config = dict(
    n_layer=13,
    d_model=256,
    n_head=4,
    n_kv_head=4,
    head_dim=64,
    d_mlp=1024,
    vocab_size=3298,
    activation='tanh_gelu',
    norm='layernorm',
    norm_place='pre',
    norm_eps=1e-05,
    positions='learned',
    qk_norm=False,
    attn_scale=0.125,
    bias='all',
    tie_embeddings=True,
    parallel_block=False,
    init='normal',
    init_std_qkv=0.0312,
    init_std_o=0.00615,
    init_std_up=0.0312,
    init_std_down=0.00615,
    init_mimetic=0.7,
    optimizer='muon_variant',
    lr=0.00685,
    beta1=0.95,
    weight_decay=0.0,
    lr_head=0.00524,
    grad_clip=0.5,
    warmup_steps=200,
    schedule='wsd',
    decay_fraction=1.0,
    decay_shape='linear',
    final_lr_fraction=0.1,
    batch_tokens=[8192, 16384, 32768, 65536],
    seq_len=256,
    doc_mask=True,
    train_tokens=241000000,
    steps=7623,
    dataset='wikipedia_en',
)
MLP neurons of a small language model. Each row is named by its layer, matrix (down: output weights) and neuron, and shows model dimensions 0-127. Each number is 200 + 30 x the weight over its row's rms, rounded and kept within 0 to 999.
A block is one neuron, or neurons of one layer that tend to fire together. Before each block is what it responds to, as a language model described it from the Wikipedia text at the highest values.

Connectors such as and, &, or, -, 's that join proper names in a list or pair, as in Emma and William, Blake & Blake, Moldavia and Wallachia.
L4.down375,199,152,222,157,163,240,168,187,182,192,246,223,188,217,197,211,231,193,216,190,217,245,190,154,216,184,196,234,198,207,243,189,203,208,210,239,183,174,208,189,165,226,228,176,255,186,201,223,213,175,173,174,195,208,149,221,176,149,235,191,239,201,205,202,178,207,130,169,181,140,190,213,197,215,187,167,214,192,215,169,168,237,219,198,146,114,131,202,189,180,285,211,203,213,136,184,220,221,174,195,235,205,243,252,200,188,244,215,194,213,169,282,195,217,221,216,192,190,206,203,208,168,179,200,229,222,224,215
L4.down509,177,202,176,167,203,200,167,236,221,177,176,213,207,221,221,123,240,204,162,201,218,250,172,212,242,174,173,186,260,249,191,216,199,260,202,168,223,237,236,199,170,232,245,177,249,178,182,200,202,246,213,227,194,192,155,182,208,129,211,109,217,176,198,195,230,212,186,201,250,205,217,225,176,211,176,184,211,202,200,198,188,226,205,189,110,148,197,195,163,183,210,234,205,201,203,208,196,194,226,216,228,239,184,201,260,221,189,188,198,193,198,264,208,165,225,240,181,253,169,173,188,179,183,216,224,209,230,202
L4.down607,146,192,220,248,159,198,209,152,204,182,243,182,220,231,253,211,195,201,136,207,243,207,205,168,243,148,212,165,249,208,186,213,235,164,181,238,192,194,163,261,148,180,167,160,150,164,184,204,199,171,133,234,195,222,214,248,212,195,186,162,149,188,185,191,221,192,135,187,211,158,201,169,222,220,232,193,179,232,222,158,206,131,173,182,216,197,215,249,254,252,235,218,200,186,242,174,195,182,209,222,194,172,178,198,213,254,179,226,198,207,204,184,175,249,210,179,196,232,213,145,196,213,180,205,158,156,196,203
L4.down839,207,203,236,241,167,205,162,177,186,211,203,229,230,224,232,130,200,205,111,232,148,227,185,191,228,259,179,153,195,185,180,181,246,188,169,175,202,222,241,223,225,228,202,223,221,209,236,232,247,205,196,236,234,174,212,217,191,200,251,207,217,225,192,209,171,236,149,202,220,177,181,193,163,210,221,202,221,225,199,212,185,185,199,214,117,199,204,217,260,234,203,233,215,170,182,196,187,193,184,177,214,211,180,265,249,216,134,191,184,250,229,213,143,169,210,187,167,175,203,214,180,239,169,198,205,183,192,199

Mostly the article an or An before a noun (as an active, from an indigenous), plus mid-word fragments like omin, rat, iz.
L6.down984,249,152,190,187,182,254,158,166,199,144,201,224,182,176,196,201,237,205,170,184,200,205,230,201,171,187,167,207,235,162,175,186,192,187,186,215,253,213,249,233,154,214,168,211,162,239,176,221,208,251,201,153,182,192,234,186,197,248,134,228,172,207,129,171,204,218,255,210,172,184,181,254,156,232,204,169,192,182,196,158,217,155,192,212,157,194,200,217,236,182,190,216,133,200,227,234,236,188,185,182,126,199,241,309,195,164,170,191,213,188,195,207,229,202,210,218,243,169,235,183,174,210,161,241,169,193,176,206

Fires on the second part of a split expression, mostly the second number of football scores (2–0, 3–1) and the article "an"; also year digits and inch values.
L9.down61,232,148,175,171,222,198,195,222,205,170,169,224,249,220,205,235,191,243,175,161,279,244,163,152,202,159,209,177,227,163,196,142,205,238,177,174,211,263,198,193,173,218,231,251,297,215,196,195,187,216,206,209,199,247,141,186,178,150,213,116,114,201,250,252,167,177,185,239,209,231,208,201,187,194,186,145,258,210,209,220,177,186,200,209,175,237,212,193,198,188,186,171,202,157,186,187,188,202,182,195,166,201,170,220,233,207,216,209,161,225,198,212,150,236,230,236,178,178,244,180,246,241,271,172,251,166,184,236
L9.down92,197,230,212,154,149,220,136,205,182,140,172,253,241,196,234,237,203,124,209,210,205,184,217,183,240,165,236,227,184,186,215,191,196,208,190,235,262,170,249,204,94,188,190,216,224,216,195,211,119,202,158,169,162,153,197,242,187,171,235,217,169,221,187,215,174,212,209,220,175,166,227,205,216,187,195,191,145,197,222,170,196,211,153,215,165,209,189,197,179,262,149,174,244,216,189,218,231,227,151,190,217,195,210,206,201,192,169,158,216,206,179,179,147,213,166,168,211,197,193,196,274,172,216,203,236,188,187,227
L9.down128,211,210,186,257,190,175,187,192,245,201,175,139,143,208,247,177,227,198,183,174,203,204,189,206,198,216,233,154,219,194,208,146,198,187,182,176,200,203,194,238,196,129,180,199,204,179,235,205,156,210,158,153,212,301,220,183,198,225,252,223,207,211,152,182,158,210,152,196,222,190,252,174,220,220,182,172,167,212,191,173,224,178,211,200,206,200,256,219,149,261,177,185,192,194,178,149,250,175,186,214,146,180,208,221,253,203,202,186,177,227,217,148,167,194,200,172,175,142,203,231,255,194,205,217,222,208,195,223
L9.down185,157,164,206,225,202,183,179,200,159,275,235,174,150,228,217,195,129,240,240,222,142,172,234,191,220,148,178,243,255,185,233,165,210,210,208,217,166,230,212,181,177,199,234,168,208,237,217,206,207,170,253,237,228,209,175,242,230,190,178,184,243,200,203,188,160,172,220,208,167,176,203,222,164,254,222,214,190,203,208,213,182,202,233,215,179,233,198,199,223,260,228,174,206,201,207,202,204,208,209,173,156,197,169,203,210,178,186,213,163,198,228,209,194,237,201,268,235,187,214,169,179,157,260,223,226,238,222,260
L9.down228,223,195,192,200,150,198,243,224,163,193,186,195,156,231,152,133,211,184,227,178,159,212,260,218,257,168,182,200,153,193,254,179,181,260,203,235,248,238,248,196,223,189,209,191,185,188,205,197,241,164,211,129,176,222,215,249,231,157,204,184,239,240,204,163,136,176,188,208,218,174,185,157,195,203,202,151,220,190,182,158,193,174,153,141,222,230,211,185,163,230,171,192,216,162,176,187,223,245,172,261,161,181,196,198,165,206,166,180,212,232,187,209,212,259,247,196,209,193,204,266,168,180,151,215,204,214,182,200
L9.down259,158,132,237,175,220,239,204,213,217,206,178,202,221,184,169,257,172,227,230,217,162,216,145,174,203,245,178,155,210,191,163,208,212,132,212,231,203,186,157,141,165,157,239,183,217,143,234,240,166,227,191,183,170,200,164,267,208,194,230,205,181,157,160,214,172,217,189,212,225,194,181,229,153,230,239,181,187,210,229,207,160,162,203,177,208,184,163,212,229,178,181,216,235,234,176,199,197,180,214,195,213,245,208,198,211,216,177,201,217,233,220,199,184,204,236,201,201,185,199,214,179,236,216,200,249,236,176,180
L9.down364,202,216,225,181,189,164,243,189,204,190,224,239,140,228,228,239,223,203,253,181,156,128,181,228,223,185,182,210,225,161,188,171,193,190,218,189,194,177,179,230,156,204,231,193,180,183,229,264,190,175,175,203,172,225,169,236,202,171,232,238,237,211,199,208,116,182,215,154,233,169,186,201,215,203,177,200,207,206,233,205,145,222,229,200,255,188,203,208,135,258,207,207,163,215,200,205,263,194,203,179,211,174,186,158,148,218,172,200,247,212,198,211,185,174,207,217,184,157,218,211,158,165,188,156,211,231,215,229
L9.down530,253,180,187,214,168,225,199,170,167,215,208,169,193,279,235,173,174,196,110,242,229,184,190,218,213,204,203,134,163,256,235,196,155,180,203,179,179,210,269,232,212,226,247,187,201,186,154,204,241,234,218,185,192,254,219,257,260,156,197,229,193,206,194,209,188,219,206,179,215,250,216,186,174,173,160,253,217,188,202,198,193,222,194,177,239,207,212,176,203,192,216,204,170,209,198,163,212,181,209,156,189,133,166,233,188,226,198,206,176,186,170,228,215,178,218,189,222,192,237,182,244,185,167,260,154,199,180,210
L9.down549,161,180,204,226,197,213,157,165,232,190,220,224,198,185,223,206,192,217,183,248,197,183,167,207,209,187,174,181,178,140,221,184,218,191,203,185,200,194,189,149,196,191,167,238,201,234,185,205,205,173,201,224,226,183,252,187,175,194,201,206,151,218,234,164,144,185,215,165,277,176,178,132,184,251,185,128,204,243,270,164,222,255,188,211,185,182,206,195,186,243,227,166,220,237,209,190,192,207,195,187,198,214,241,196,229,208,184,196,206,231,230,223,202,226,283,186,232,143,204,171,181,216,238,214,171,206,169,250
L9.down577,213,195,238,179,218,162,241,252,216,248,191,196,220,153,204,254,197,188,197,180,140,235,129,205,124,172,197,199,205,163,203,265,181,243,189,167,161,208,228,246,167,187,175,160,173,197,179,227,151,172,239,234,159,277,183,200,221,173,273,237,281,232,159,263,208,207,200,152,185,181,211,218,246,121,171,219,201,215,229,243,203,188,190,214,161,198,179,194,138,249,168,186,185,230,238,240,233,164,185,212,233,188,186,190,193,225,214,232,215,175,196,213,205,222,235,202,202,160,155,219,169,181,188,180,200,214,171,206
L9.down588,184,206,264,155,191,151,209,204,213,212,169,188,192,217,163,197,252,234,187,217,223,235,221,232,207,186,193,214,197,255,203,178,209,188,218,208,214,179,193,152,227,213,246,228,198,221,181,213,145,214,203,215,179,206,138,220,218,189,199,176,190,185,182,194,200,212,213,197,225,176,239,185,226,261,203,186,124,202,211,180,229,200,226,248,184,190,209,253,168,147,194,176,207,256,173,211,206,197,194,181,191,199,161,190,258,225,202,201,186,250,202,233,207,201,141,258,224,233,206,212,215,203,142,202,206,192,215,208
L9.down728,181,214,169,207,206,233,202,223,152,202,189,217,209,238,194,226,174,217,234,210,244,210,208,208,224,215,198,139,134,204,210,194,215,209,177,203,231,225,269,230,198,278,235,215,225,278,161,231,184,218,191,205,155,133,214,235,222,224,212,206,154,243,201,189,217,164,172,136,166,232,199,239,195,246,192,207,209,258,191,212,227,218,199,201,189,220,177,184,206,153,130,235,166,196,189,187,236,286,189,180,174,216,148,209,234,245,179,173,159,219,201,241,215,221,169,196,191,177,195,146,237,202,202,211,181,128,183,212
L9.down762,218,180,208,192,248,260,193,211,193,156,233,181,236,142,214,155,242,189,185,201,176,193,174,147,146,169,203,212,187,221,193,226,243,160,196,139,165,202,250,206,222,209,198,189,189,169,191,175,218,202,205,185,210,215,195,193,172,236,114,215,143,176,214,243,205,202,187,216,169,218,227,209,217,212,231,226,204,143,212,181,271,181,214,203,173,240,218,184,196,184,231,221,182,190,195,126,219,182,198,194,175,146,263,214,232,229,225,188,179,177,183,218,212,241,175,263,206,177,188,202,219,179,219,176,237,150,105,190
L9.down767,200,249,177,244,161,178,137,195,218,254,190,177,188,215,193,153,229,231,210,178,187,158,292,136,220,245,220,151,238,178,170,191,218,198,207,151,240,189,240,232,247,178,205,198,238,238,265,167,237,184,256,252,248,158,198,218,191,208,179,185,265,184,200,203,221,211,151,170,201,197,242,169,210,174,144,199,241,231,241,187,200,201,186,184,224,198,241,231,196,149,217,250,172,187,195,174,218,188,189,208,230,192,242,170,211,182,180,165,239,244,211,190,238,185,250,236,200,165,211,230,139,216,226,165,228,150,209,232
L9.down818,179,158,172,158,222,194,222,184,188,219,195,225,175,230,178,229,191,242,152,191,256,212,153,161,186,247,211,228,214,179,210,152,231,159,189,154,232,246,175,204,152,186,150,215,214,222,196,243,169,217,177,160,236,217,212,223,181,171,223,233,211,256,227,249,172,243,212,174,177,189,183,228,171,236,165,184,179,153,186,226,230,208,236,232,171,252,215,224,205,183,180,230,181,146,225,214,187,210,182,217,199,222,216,245,225,197,176,204,219,182,167,203,197,234,236,194,232,173,181,204,94,241,200,202,182,151,202,214
L9.down959,180,191,167,196,211,208,172,223,170,186,251,197,189,179,206,216,195,224,154,197,212,171,222,179,163,171,227,229,201,229,145,154,216,189,255,196,194,240,229,218,244,255,210,226,180,208,176,145,108,205,222,193,171,230,159,173,218,247,242,212,247,275,149,211,201,207,180,207,217,265,237,173,173,194,202,195,240,215,229,207,198,212,171,194,232,153,217,196,200,246,169,263,198,215,249,180,158,216,200,174,216,189,225,255,189,240,185,193,149,235,157,180,223,187,206,205,228,197,197,188,176,152,175,225,236,180,147,228